{
  "num_attention_heads": 4,
  "vocab_size": 5719,
  "positions": "rope",
  "rope_theta": 100000.0,
  "qk_norm": false,
  "init": "normal",
  "init_std_qkv": 0.0374,
  "init_std_o": 0.0,
  "init_std_up": 0.0374,
  "init_std_down": 0.0,
  "learning_rate": 0.00105,
  "beta2": 0.99,
  "decay_fraction": 0.76,
  "decay_shape": "linear",
  "dataset": "wikipedia_en"
}
MLP neurons of a small language model. Each row is named by its layer, matrix (gate and up: input weights) and neuron, and shows model dimensions 64-191. Each number is 128 + 24 x the weight over its row's rms, rounded and kept within 0 to 255. Numbers have three digits each. A neuron's up and down rows have the sign that makes its largest values positive.
After each neuron's rows, "fires on" lists the tokens most often at its 100 highest values on Wikipedia text that the model never trained on; "fires after" lists the tokens most often just before its 100 highest values on Wikipedia text that the model never trained on. A number after a token or word is its count.

L2.gate355:128124151113166118093170138153095123141160152178128104118087105153132145113097121125082152147137119162157094188133158087129133134098116133119108155108081140129086185150147146119118166122106159168138118127181130109112144128095137122119134090127177083144088097139128170185111121109124096129126118127125136158132104137130146088151125131095132132123177157105105151107098155047091164152103
L2.up355:114134147133118117136136110135136157096158134101124124146140155143149106115142152134145135135111143165109131158176098113143144132139118173131120125123120075125114154179163139106143150078108125157120149106091133088148123088091164130088127130122122107129135124132117129116100181120167092156140136129087199109121089141170097102138160154140150120118143110140101102134111118102142121114172
fires on: "14" 29, "12" 26, "13" 6, "6" 6, "24" 6, "15" 5
fires after: " " 61, "18" 8, "–" 6, "." 4, "19" 4

L2.gate512:126084126143098120100137142126135137139101101131121117151127083135120140123156149149122068157119114117141171122142117109156098089144138135081117166141193120148172131146149123101118084128149111108116184104163123120125138090120133129115097191109139144118147149097123136149132106120142116149148135143147102128145152142126143105158122074204119136088122136170122104133148104159124106145143
L2.up512:172115145072133151102144140157141109088143147111145134109182127086133108109144096120098132153102122144139102108131146132109117154114093126123125092092181115075114123132117141111110145117092142117122104129108124092147111123095118101132126157132161129108128120112101171105153117115113127142139182133144127126175128120137135103105148129146079118155126109122101157137149142126127168091159
fires on: "18" 76, "17" 13, "14" 4
fires after: "20" 60, " " 14, "." 7

L2.gate277:147134144116171123152135176103129077165133108110126106128148130160148154117105121122098116172131110128081144173099119105107167133137115118114112096117099134159110143158142104116129167111071099141122109155153134105109130092095181082098104137130175118191112089132132174108126122119103138098149089166143107113146104109138112108144144087138112153106137145130124129068171128128104130089155
L2.up277:169132139158136113135161093167133137142144155151112095126123111145091148124166149149135116142108131142143143132112126117136096151131114129136131145111147157106130093096136152121129128118098144179145126125131075123155106110157112121137146148138106083124142135090103131185134129139123095172134083135157161128149084143110136168112154141168160123159139114147110119096109120117146162075136
fires on: "23" 19, "22" 14, "29" 9, "86" 6, "84" 6
fires after: " " 64, "–" 12, " (" 8, "." 4

L6.gate405:107113083129149104125124115082120155153141145193138109114122107158140121157107135058114132103152122113129100111094089146105134135152129143159140137130121112103152123128110115110145135103074154120102154161137127138118094109122121107107123122162099162132134132132080136150095095144175166131158118148125146117131089126129119125155141112135141123145151148147053139116147111155121141128090
L6.up405:150160175108107145187072145115125149102132129148146126127133122108073172122082149103125146122164094156114145106091086106120141145143104115106115105136093081148144118123080053156133101141121166117144148115113107169099127104127131128159149092134136121113129099156133133127132126117123129109110129136091102115096117128147143112082101131119092130129141135127111115175158120144149126131094
fires on: "20" 28, " R" 11, "19" 10, "B" 8, "4" 4
fires after: "\n" 39, " " 18, ")\n" 11, "." 6, ".\n" 5

L4.gate70:141086146113118088145142136132121106162152120120111170149163098124115102133125104117106121141117150110088152131110149117142144141133169070141125103132099130152142144124118095134129115096130121135139104150146125134100110148104129128084138158128140121142091157125123116111112115157160133117116124116122114109103170113133146153165112155141134153142158145116152138076116155115105146158106
L4.up70:144118130132151108138126118135150089146116132136122128139166119154182126174129124161129140118155159100115147136178085152110156129130151143146132083116114105040124132134141135145127130108128161090106131165174190109154131122134131158110099138098144106137097059123126115136159100113117136127124116150131111148135114145114139100150130103128128167186114134129118155072110106167102123130135
fires on: " area" 23, " district" 8, " town" 8, " film" 7, " station" 6
fires after: " the" 27, " The" 14, "The" 7, "oral" 6, " an" 5

L6.gate460:112125140106113131140096122145116095144127183121151126100152116129094173076141123127095150119147098146145069111130100106122144126145070104163122140157137097148086126101091138145137111160115121130112131185126153120113161146162187094158113100159156147143096114103094157143146135107110134154137136125133153116166141148087144102112132108104097148126130118134161160111129114164113124117084
L6.up460:108122097130082149169105108144169125148137172105129143103165156150085147100130132131118138118145119134158082119141100071131134101116109140149119157128149106142103110123065165150123097156138129123101161158125128134136137145141121125138120153106116165094124144124127126109171156111131151163138164132107150130202119159111127142072123112148085116148076082114195127131128123166158096124099
fires on: " " 55, "W" 13, " World" 4
fires after: " |" 50, "F" 4

L9.gate199:145125119152118138109151137133123173115127118125132134169133107155134108134081107114182116084130133115129086149166097146137109136139122155124107081162127127131079111158118113137114155132143141158117096132076159120151132119130167106171146152136172165101137115137163132163128102144122098109094079146170101121166123150142133130135114143121176165084140133163079103161143141073138139114135
L9.up199:145163143109134082126124112152095149148110075106113120128169124127132103091130112119135104119132116082124121123150161139121144173123117109137138122084117117094130127111094169121104164102122130103075083086157127134132143116137159127147147133153070165129166089103092148136138125158083134114146130116105151123125104099105137114122134160116094129115150107105127129169143099109087157121147
fires on: " " 33, "v" 30, "–" 6, "or" 4, " (" 4
fires after: " Che" 31, "|" 25, " " 5, " t" 4, "-" 4

L4.gate459:157147116111150161107095104141154108114162148140139135137131125091136118145127077100146118100145146132130128133145123120116105127103105135150166124148119102117127145125074111127162132103112160112202133124130125140138099126121146113140145127104128108118105140121125117163101152108127112106067122109124107110086107129126139086120145150165099119176113092117134150158177105094087139148132
L4.up459:091151122131142092138108146099115121137144144117114107131126112141095177081128177143144061145169142115152172152146156142117117159094108148147114153101104121101151144175128125093165114153105131164131126165102111076124162128167151142128116104101139138117145080084144145087125153137132140130146114126140116149143154125124150098124117152119135108119174126135073125098131140123120097137175
fires on: "v" 32, "s" 9, "re" 6, "as" 5
fires after: " Che" 28, " t" 13, " under" 6, " start" 4, " eff" 4

L5.gate201:118143135106134127117100187161136135129114158121137113128134095118112144106129155114126153118126078126097094095107146127145126148164151150157146108099129083127144124087112133132108156138101140106105073086128126148135125132137091106088099109134105139153106113104084168148161154163168137136102129121141105147128087166150116115132098144146127099123134097112142116138105137168092154086146
L5.up201:095143168081143107152119117127129131132102103164094134147090154186154182104104125099117127128109191099146168117081121101154135112110108134152144104129093133141145128131105095106142109093140135137102100151132147153095142135091134086131120117154130184132152140105130146162143108148157145129134086157135089122141137156100106107123124088144142084110147134085110099162119166094131136091115
fires on: "=" 39, "==" 25, " as" 13, "====" 8, ":" 6, "===" 6
fires after: " |\n\n" 27, "\n\n" 26, ")\n\n" 10, " known" 8, ".\n\n" 7

L5.gate63:166153158124173132120142118096144092149118113167151085100102090118064109086127134144113116143122152155160095100087094112161142145087147106120156106100105160125128129137133123141154104142145126092149119131138130125098149151094133108135127113127127155139147122126122123115102132084129133100090152116159129139114102120102095137133097159150125195169123147144143176155119130125136100119115
L5.up63:152155096116163076142162102126151103131120138124101104111083108160116154138082134130108161117117135141135119174132111112168136118121118112122192147127105114111170129129155138121124153135125161133159123142109124101136149132134132126152147117119107146128157106118114123156056139101103134104082176133099110172093138157121150106157113198179129106097114113147115152159116130139091127086142
fires on: "ond" 18, "aj" 13, "os" 10, "ild" 9, "ra" 9, "d" 8
fires after: " H" 29, " M" 12, "H" 8, " m" 7, "I" 6, " I" 6

L2.gate488:182143111129148124126081147160144116140141114125137127071137166147118199121138146131118065143195153141128151118114139146140119132180184080098132096143150134137142130124114138139091116095104159128121105078111143117091122152131136106122079135123158116113164116106161091160105113111123123131158099133129118100129177081111090151133130110107141137152133149151111154104104131166098106143151
L2.up488:160120093152126118138082108143142142171161124127152121137113134149093163139125111121132111111119125121146183120118083123126115109112135093098122126143136144145148150112140145158129120113100132145108146105146169124085106122141113100105087130120150127138164115146116139131140117098102094100162123138133138092110160097114112145128163105113137121160101095131119107097116141170148119102123
fires on: "19" 60, "18" 27, "21" 4
fires after: " " 98

L9.gate82:126120146141125113126138183109142141131081138124098121108091123125116142099094106138136107103149122126109147112127068123112159124116101089135160116167097110114167131127113106105142123180167116122130170137158100150093149113134139121095143087154138151137133171134105075122115112136135108147077153172113098174108177156086119085143121137170160154141146127118147142101129121135113111128097
L9.up82:091099112156136144133117107132129122154115137133156095135108131127200131101152100155084106127166168097136131138128111114176167130123116092180137145146105100145119144205115135201098124118150126138119091110131127162158106122142099081121144110176147156098107154110127125156108111119082132158100108113135101170117150155133084145134169125192116144125148134124123111155154130141084064121109
fires on: " " 55, "ad" 6, " Phil" 5, " Ed" 5, "ob" 4
fires after: " |" 47, ";" 12, " S" 6

L10.gate152:099142198109094130119190137143129122128203125074143151091136125125160151131158141096118121098122162126137129123064136163127151098082124118108125095154131081143143175106170118109173148139147096138116148108106142150120144090118112158153158128148137089143108090088106151095114158127132130104133104115085120111112091169140146115126147102090106143135149139124125149134142120139171153108136
L10.up152:149128101153109150153116151188148171145098158095131142065120137158088119121102146149124105154133145172147126125163115166114106112085175141118130134121094103125122115140110155100161150131128112148124133151135164148140125138143119109143139146132164096124116175124135143120163122078117120154168143141085146119151108110110133132125131113130142122138158136120169121127109119128120161141089
fires on: "19" 26, "18" 11, "17" 10, "ort" 6, " j" 6, "16" 4
fires after: " " 53, "–" 4

L6.gate229:148120143165154140146163137141164112138108100134106104147149116114092106161136109160077111165150096169143142136138130158098074117168108150154122128092126075119101121120134148156120143096112144062089103132140130102123102144168139093162108120117150099106099102140119107097126131126159120152142112142131094169117109123126158104115090113089141114162151152126146152113144166125116110127089
L6.up229:129144161093139109108145176111141126113114142106183103131148141136118109110134153135147158192108161142116168123094087140134118155117129121132136080080125124162121120156093125093122154149074102127176134142139160143120105082081140094166103125133073094127119109086157150151102123097145136121106109127144140147113086094139132146136124084122166130130151113150124135148123106105142152114140
fires on: "20" 66, " |" 20, "ances" 4
fires after: " " 65, " League" 7, " Cup" 6, "ear" 4

L4.gate511:160126153081173113104138107123124087114130147097082132124096115120128120121096112110136137117126100136164100140081152101096127148089095137167132117153110113124131110109133120100149144101104143135154151111117070127112148164122144126144156139120162137123168132108104134160129133091126139112111125117120082148135115105139142119130122145162151183130136152121130140148140122125121144139107
L4.up511:146149163126136108115101103123166159121074121116087170142124119126135127130140110150097123136162116126073104136162116138107104121107116141154123122153138102095106124114125166165160115150102123169145141157091085108090159135156147101135138107144113105154146150147139144107120130137134133101100107101086151186140080110148087094130129103061137135133139148085145103129114134136130149094145
fires on: "L" 27, "m" 19, "n" 11, "l" 11, "b" 8
fires after: " \"" 20, " (" 20, "===\n\n" 5, " “" 4, "\n\n" 4, ".\n\n" 4

L9.gate204:132112152157134138139113146097120180147163108172103160110121126146150106161123100113115149101122127147126093147129084142147112143181093103105143118142126141130171140143149104129166156150169170129147111095137093058147169118125129100108121147128158124146126123137113138157124123164121161112091142158151149125152152105133101136176094120112101169102125097125139140141132126148092142148094
L9.up204:087104157149147100083105087146110145131131120176111103144116107147132108111168078152084072140155163102122128112137156094126123155126107160095141118111126103139111161138149138140096123119139160126121092139126114155106127089098147083126122149102134129173116112103137114128125143140142130131158133139134094132127108132089172104160135112139103139122150080085119123153116084120141123200116
fires on: " series" 17, " show" 11, " album" 10, " film" 6, " tour" 6, " song" 5
fires after: " the" 63, " The" 19, "The" 9, " d" 4

L10.gate546:104090140074164107118107141127137113137133166121139120097144153130140065118133127109154124101133111128130121157127142135081113145131110114089136084134140123122141136096130174144123150147117165060120138098146165138109137138140146123169169112105131142146144122151123164138156139158141119092125098159127114106112124114139101118133194151112092147140152178151120166076093095122137109119156
L10.up546:121118132105142146109134133097155116131140109090099122119148104129148105141124104063096107133136118130104150112193166117112125134185081146173136134124095155152151144138096145135126138158149154153178101155143122105133118081089120115150144168119166146104096108141133126154141104106090141147127119153155120131093172131096118134104143128122128087143180106178080133162079148124113122141129
fires on: "19" 50, "-" 13, "18" 8, "–" 8, " " 6
fires after: " " 50, "\n" 12, "–" 6, "|" 6

L4.gate356:118153120107142121134128200115139135108128102111130147136139119128131109131092141082093128113114132116130097172113175129152138133109144111102141145093123140192142126105097132108135132127163148171148097124159116132120144165140159082137138121150076137138092092122107186115161126151102145134108143131099124117113145175116156155112136118118139145112138121109133172111123144094130128141123
L4.up356:090165100133136179128112119107145147128134134106123077139122075158115176109158064158161108178111093164126081152112108148096118107115132135126134123163150127155079162122125116088157111145120071145118127145143155131142094125150152094102122124121127157096120134115124142174160110129129073126107155114137131125154121109079133133138153179153099128123098138116109139140117122130115107108109
fires on: " following" 18, "ud" 12, "o" 8, "it" 7, "od" 4, " next" 4
fires after: " the" 17, " A" 11, " a" 9, " The" 6, "20" 6, "S" 5

L2.gate406:131172119131122116155128120142152123167099126154114067141110152093064166143077097113141148125136090116170084134145118116150105112104086146125100123143121146119139132098144156107106136145111164175142099141140097108142152134134118151099075162122177131136117127159115113170099073099097165119122133112106166122171096118150120127117128189145144116095123112135146122114128092126120177096144
L2.up406:134176157102137110128130086117107174116122137092126181155109117156128133116139177151172120111136179130117122186087149118146156136141142115150086111127133147145112123118095145111120117132128137141128128112204132152107164114105168089141147096151092107144103082111138139132152161136151108120118138144103128112130122110134117134152178081096169145106131168108100134124095157114156146147143
fires on: "30" 39, ":" 16, "15" 13, " given" 5
fires after: " " 29, "19" 12, "18" 11, " to" 4, " Website" 4

L9.gate264:111174064129106107167173134130158117138117148163135099129117122173118113123111126098130183086167109134150126114124104122094128172181119156090122137111122139185113121139126153145126085129107148117140151151137173108125117074132133128124140116135142111147120155154124106103075147144119108151068139192151128106132133131134111122125148101081177120102162177143127131121151130142156108088147
L9.up264:072139142110083136093093109127129138128128132109122125122108137151084170127142140145144122125138153120129124126104123144163140138100102134153129114104124161135118111130125124043142160154149115145134110139129113141141112113121109139159099124108145130086136140146145130132154144145126147134125078156105198107121161176098118153133157156138113082099137155152135138165123096138118123156119
fires on: " " 45, "19" 14, "ad" 5
fires after: "|" 29, " |" 11, "19" 11, "20" 10, " " 9, " Gl" 4

L6.gate157:158180109099130138111164180116092074143107123130150124110112121115138159130122159093117118104141135132099085125122147149124166107144148126112148108159128127104149177083116149159157098115162122073098125140127133101138123108115110071110123108118112132189092132075141157133123136144158133105125127138131111188171160120138142137125137108124133132133127170111102102104142144125136144163125
L6.up157:173163090103162137118113185129138118134089113094143127132127145127105151142134168120125157079104129135135105137133124138147135094126137098142104115131121117092154140111116105148165148103143112107103122131126150103160121113112103117111160117129137159160110102095152152116132123157165165087148146126114092142160148139174127123126130094145115113184069111069143083103144160108131135145140
fires on: "==" 51, "===" 29, ".\n\n" 13
fires after: " |\n\n" 34, ".\n\n" 26, "\n\n" 10, ")\n\n" 8

L6.gate320:128103133111140145122116170136137101150165180128172139132139156135153142099151115139121146138114086100105099133109060084143128112141133135105144123105138114139137122121141153105144126161136128125086110135105121075100101129122113102132100159145113120126120127114074145106124154106109189146153164129131143108146093142123164172165156127121125169130149131191098146078140172136093109165116
L6.up320:078110105147144139132160155106131088090109114097165123091110079084116129172143151101134144133124135112105126118122106149121121183132151144174142084103149103130114143062099136099141137166137126060119118135114141159125178136176123088137079122154119156142144137118131131149119140086106124136170109148149124123135136101137134154143105133139138160162136149113092117142124106145124118149157
fires on: "." 25, "18" 10, "06" 9, "02" 9, "07" 6, ")" 6
fires after: "20" 57, " F" 7

L6.gate99:121125096155153153150144137098112149108117144124173114088147119112117162132104119190117138106089150076107151129130154118111187142134138073102117135144111110129105064125177134134117140142161132167103122134158169150175153155125096101114137123134184089147130141138118138141125117147121105085093151138133111164085136148113138149108113136172148160156172129134148143135090143110115118202101
L6.up99:118162147123137146122157144086115171090130146131158101086162137157124126140126134152128112107149151143128160088139106117130106125107130129151116084096084125155125087131117105116132119136180166131118146137135144137127122131093171131126152099153141102131121139111172047095127139134137147083119088117151076138060120097148115105126112119147113149089141120120146159138139118108170097135177
fires on: "ad" 25, "d" 10, "ings" 8, "ay" 7, "end" 4
fires after: " s" 20, " S" 10, "E" 6, " H" 5, " p" 5, " b" 5

L2.gate416:119113130176179104135155115117180096105081151121091122136100127126089115097117137141098145136123105067166120129118108138129081152132159089114107115081156135154137080156133087114115169142063089121151136116132142129146120126119112117139194152125140146131170094137084113129157147090123118157108133167141134115123105144183130149111103132120152119157083125091136138139136112164113122127137
L2.up416:125144100136118184140110103137145139126163134080183114156154143178120125131140133137134162083146169155144181086130137076142106093097118150120125121089085129115106144102107090112129104130138139107099142114136147140123138148122110139122109127126114126074116166164184150101114135149146173133136099122101090091173137149099137161137114131179108090113131120134134076118112120107163121100107
fires on: "19" 41, " " 36, ":" 5, "20" 4
fires after: " " 44, " |" 26, ";" 5, " on" 4

L10.gate420:177127104129115069152132101122082103164114128135163118127139122126150150085138143120152111165112124120108143129092140167123160120176122137095154100146092175136138159144178172146137125115096131129132131079139102116155146178118203108168121091100117112154137102134128119110098073113122113082138148124132137115084112114092136122125159104123114184137128158106128110117096167120132093105133
L10.up420:157131082126141111179140086148145153149106133111191127147141125164141101111161139139132114177085123125100175117083142132156096132123135131077088097098107168132122109164151143107123153128082094136151129096164140106150133137106143108184153099119125106151136112149133120142122071079156101098131127147135090088104112120118148133118167130137153113141134151101139144114089159108147100077134
fires on: "20" 75, "19" 17, "im" 5
fires after: " " 85, "–" 4, " (" 4

L6.gate546:146158132112156135134166141092131101130105126122149125146128109126131160121100141125148122129102096157164112138120120107147140120136124120135104116139109127190112076152099116106111139109113121158128151201162125137094103148125140159172109150125105140131136114120132110122130112136123157137177070114175129127157145118100121133152125135109144153169063155149151141098111115112160129153085
L6.up546:141151090084113118151150146110090097146119115113127157148149102128160143094127110120136169092154075113123106111143144103113141140155154152173128145120102213186129114136122102167106149172124148115109112167127095094139133160123138124074081124138116140177148127112136148139133125119126149135185124079139152074109097126109112093126133113136132107138132147126146118119101151144111151132158
fires on: " after" 32, " After" 25, " while" 11, "After" 10, " Following" 9
fires after: "." 41, "," 15, " and" 5

L2.gate322:130124170108132120085115131131115138096136102114122112077131099148123182135169093124081140162127128109106155135104106083125100103120116106093092174080095131131139122120151150139124107172089077134120127110108127129111109126134178153135127117148122150130099139093121188119136168113125102142154170134161132155167174151129129099116095114121142148163149176119094126092100146150107149110135
L2.up322:120146139116142137123117137124112139115155096158145147069109131125148178142141140091151146161100096170124149139115121135104140094149153104157105154126159118122143109127139125131135139167110105132123135121087125121129135117116135085076120100147129129138151084166053139114114115111157109158089166145114175085130145139149141108121131114071138105124106152104154155114129192165153101098165
fires on: "18" 42, "17" 25, "16" 24, "”" 5
fires after: " " 84, " (" 7

L5.gate520:109127122149154125154131139103110090170120146130140124117173139103095127105137132105131124154182133137139145129079120140120125139093108159132092161105111090081120104096124145113121151121130133124170126112097153138104135171133144137120100154147148123143127089119129105080136145125133173136133153116113144104114137078102139127101154118128153120128139122157078146116132114148107143144168
L5.up520:129119079207104144142119125121103109129106142104148101126124126118128140158095112114114125172142111124118116104131135131110119117137134096087135164133091132141112116125109144161103129120115089124111111133147156085110190145142086128119066124186143112121122090122096147124137127101110137091113125106107196134115139132146111146150150122079131114087131160108154124156129143161114147125123
fires on: "18" 11, "20" 10, "06" 8, "17" 8, "19" 8, "22" 7
fires after: "20" 85, "F" 6

L2.gate310:139123097103087108085113097127124113108088114135122126121100096154114091164130100143183075143123087111134132085135125137117183124099126178143139157146145136126151130102159128116101130154184121100129150139132107162127104149111111162085090181130126115108130186138109091162147119179111106126113132073139116157147123124082144129134119130133130108129164158114179122126157143160137122147122
L2.up310:118119070115109106107091100145114152095078127131132133118078085114086086183169114143154080115128090107113103055130103103106167115077125168131110128139149147133121119125132149137092130151147119105133138143152097174117089149134123124108104149133137115139130191133121070118152140164086129139091133127105133120166137158109121153120146183130114108150148139114187104123136144164151120123102
fires on: "18" 15, "20" 12, "19" 10, "15" 10, "10" 10, "11" 9
fires after: "20" 76, " |" 8

L6.gate461:141180135147113140170119158071105133141143152163120122151136138069133123147136151118179138162135080138126116087098102100132098118135108152147095110121097123143103139128113124159105114116093152090094094145139165125127138114085141127153118168106098109126155086142099146115135107142120090135165123134130119121164113078137149116116140096145133159100136133146079125123182112160160152128146
L6.up461:108118184121114110156102106109117113126150118093138169140172148135135169147112117129129156138142111106081133171126139126096131141089117093150095122136093175137140130144141153115151110162111127113138120137156156113128151183132168155169160137085117152105103090126172165124143099121108113148137113121099157109098176115138130112081101138127134078156119156112101132163133141115114153143138
fires on: "-" 100
fires after: "\n" 67, ";\n" 16, ")\n" 16

L2.gate514:099069114108153140088131107143160144105112138134120145127093105103093150131154096099147136165131128150126137151106152125144116130138116157083144105119154150131137119141147099137102134125122127129142141127152148109140077156093107079135123156138131128131118131148146096184089124131088114116153136142119139119093127153140153106090163143148114134103106159141110106166169069106119172113079
L2.up514:111129147114126117110125113156138150118139161149138118089118134118142096144119101166104120119154139112141114141109152160095150147130127081120117139122152134104194121084114150111166125192180157122104145160125154121135120117106144149104072095113127121127125117090099174142128138145102116158127128112136125125125095171147134115136213182135144156169146156162052141117081087125118094138162
fires on: "oin" 19, "ces" 10, "10" 8, "21" 8, "12" 7
fires after: "20" 27, "18" 19, "19" 18, " c" 12, " performan" 5, "enz" 4

L10.gate124:126135141133079120126185161140122170133120145154134114103137131112142160124128086107148128123169109124087129147105086111154128116129146103129137137131180149099113122115114106080119131121130182105138127129104075152130134087141098101101108123133143048116160119131138104134118126135119105127135103116104124171161082124126082138125128164133138152105122119155122135131108112153191163121120
L10.up124:155111132130114123120122145149132098109118145119112130131181127140111171147117114079119100091170082123127115188125155103078159145106161103124149113120151127132128131115125109090093103126128135188173093091134107144144141143105118110149114110160117099112148098123136171160158100138088118125080115108174112173140150112111117095118113155112131114156154118140079145136122112145130125115120
fires on: "19" 18, "18" 18, "On" 5, " On" 5, "10" 5, "th" 5
fires after: " " 77, "." 6

L2.gate439:139122140110126120082094130149138099092124119175132134140152102178102107148174129120101055133145123130150117097106138131102114177130118110145158119146104118082104154080124156119140116127127144120139114161109119121159148129161153164144118135168110159125132101100122151158146124133138097140053056165169119110169143139112128126106116148151115132138105090128174132100120145099149125105142
L2.up439:116175128137119126130142142160111161146133164145112131073120130145150155107090183144117128156123170124182121118119123116098151123108155163105131105121117178139107095138164140101104133084104174121126104147142161119136106106153131139167173115113153125163172085144148104207144162091099159104092178177151091103146125113112107118124117104100125121126111134124138116169110131107121132130113
fires on: "10" 42, "″N" 18, "98" 12, "97" 11, ":" 7, " view" 5
fires after: "20" 35, "19" 31

L6.gate347:100138119125184096173133153156103087111126113112072111174135108107140087133147126088120159157118101123153106104091115126129130101120106170136156102110125126105147133151108137114114135116135144112145131141125185128094129093176137120165146101136140117112144139178149140140138115091133129133143103100145082158121166133161119124132172099127160143144104165112120119078124128118120100101169
L6.up347:161149128098139122190075136109093123094125141148104130137140099116152112158117136072126159180093125126118121102125128147139149095152104134152138124133124125117147138174146180150117124154145158193157118110101141152138145107092104096139122090132104130119114166102114087139099095092154145108110131105121142174103152132139129161119157133161164119150136148113121109125131107136136151098147
fires on: "|" 67, " |" 33
fires after: "===\n\n" 18, " |\n\n" 12, " Title" 12, "\n" 11

L2.gate349:170115143068129135147148112140096111095114135144150146102085109099150130123117098123147091124144133110117120126151125125105161135110170113125152125111130094141132149109131148105119113149077155126117118120161141126141105139111120093101121148152064146113115139120105125192154117145117117155096114152159107084122122159148173109108150154104124104155147131102102138118146114158135165185104
L2.up349:095110107164137102114137133136145137137132152171130125128111147136131182164149155132131149136082136116118084166095133138145121133118071169109127155165115150139110095101128134116123111164149173123133116147094143090126159093166131115128106098109168089142151107119110161144105145077095158101132162130128171121160158086147162118130102118162137147124116117136113152117144141116155130135128
fires on: "10" 22, "18" 15, "17" 12, "21" 6, "22" 6, "15" 5
fires after: "20" 100

L9.gate306:188154166142133136118180143113143102134151124155114114129157120094153115142068085119099137140115106134071143112128106094147140137099139069104130135090140129144095133148133112103127148102122123096145096154128083098109152141152118158152091115145120112112151089107135191133100077077110103124114146120151158116097147100103124110120125099127139108161180124103099155121145121113134115130099
L9.up306:115112159127176153118149103097148150091144127108108108151111133122106119130135130128163111110145119177127176138101143123145088111142146129110095172120167096162119137156107098121155173117111141069161152141127136131128102125112109127122108153136116133109122114085111160109146117123101130134126147133135098112132145098103125104148143092137124091154163120128122140122108116059083166150142
fires on: "20" 57, " Apps" 4
fires after: " " 31, "–" 23, "-" 7, " |" 5

L5.gate486:171125082134134119112133154128115104136100123151093084105129128094161103150123144120154063139152128131170119146125096107129139156076102110111137136178145113095131129128170114116084115143142150125137132074165166128098120123132154131108093138113138119146085144088123107139148119129107134124108115143150100114153187144161122130169121121156135120152083148117094112140115099140150133127172
L5.up486:131101108114143102126104135121120103077117135120130101129162137118114132151085138111168141144154140098147136117104086149135100137167141117102089120134175123138132124154149131123113093110146156125126082109144139118074129160123110147151118135141143110151131104105113087181148131112143150121120086154122153109131141095156089127143158087108083100161143155148083141105106097157114147126145
fires on: "16" 21, "18" 15, "20" 13, "14" 8, "19" 8
fires after: "20" 86, " p" 7

L4.gate31:101139140074145089145147105132107156176103112136107134106116133136121143114131146115097107121113115123145137115090164152142136179108108091117144135064074151202130158095131161109112125157089131119137118113147126136126155142130114101104138092118107184134097112192087129156113137103115135115117134123168127089095133126142098131115134122091123113124146128080169173111131127114104106110133
L4.up31:131181119115105111118095139130134132096098117125106115115108131118142152104137112110123154117147146135122107161121160137122147145080151153117170120120134147133138073128134114108129060186085110158130107115078170127095168149159161112102132084150157108114085137122162102131143126140117162162085156104104095141130136165128135144137100141106091106170134169110083102095169146135145089108160
fires on: "C" 26, "S" 19, "T" 13, "s" 11, "B" 7, "b" 6
fires after: " \"" 31, ".\n\n" 21, "===" 7, "\n\n" 6, " un" 5, "==\n" 5

L6.gate222:117121197102112073121131110115133128110142149111085135142129109165119128172121111137131077141122144146114102120113088108151108127130109167155132169155117147091165135131111125120131156077158137112130149117123114135154090119114133162168137142116155121174134119082152108119110123149096106133116097126188127173118150116105124111112103120141146142097104143171115123133155095121146124138118
L6.up222:124089145099128135124112113135112097101130110102108107134162145177116118108127160111126086165150177134100155140134156054146097082121099118106096160076120110124109108105088104194142126121086100106136132101169062128150152147116112113107115144153138097117136090104136166153148082115113108153142161108126095151149136084136112117115135127169142114105158130119103136166137110148103132139143
fires on: "20" 23, " (" 20, " " 15, "." 9
fires after: " " 28, ";" 7, " m" 7, " mm" 6, "}" 6, " ft" 6

L6.gate378:180090121124170128127099189101120116121148115137169089133137142132127118106159164127094129180137102132154132124141108113108128106173104098103114152127173096185183155119152160149106136119111079115112118126122176121127140125120170123196157162127086137129141110137103137141146116131107141149174141121134149127121128141139151123142118092138105137137117139106095122117142115110138162140117
L6.up378:128139090091133104165138114102102109130155121141133142133110146136127132075185116138145107107154123126091101137115130123131157148065143166131090128125115151149159135165128084115147101105161121123117126129168152110111134151125114136100155145110134121135164079133149137108119117105072137124119136112118099116078123144132127089148131120089098142090133128117135118098120099116122142170133
fires on: " she" 34, " He" 33, " She" 32
fires after: "." 62, "," 12, " that" 9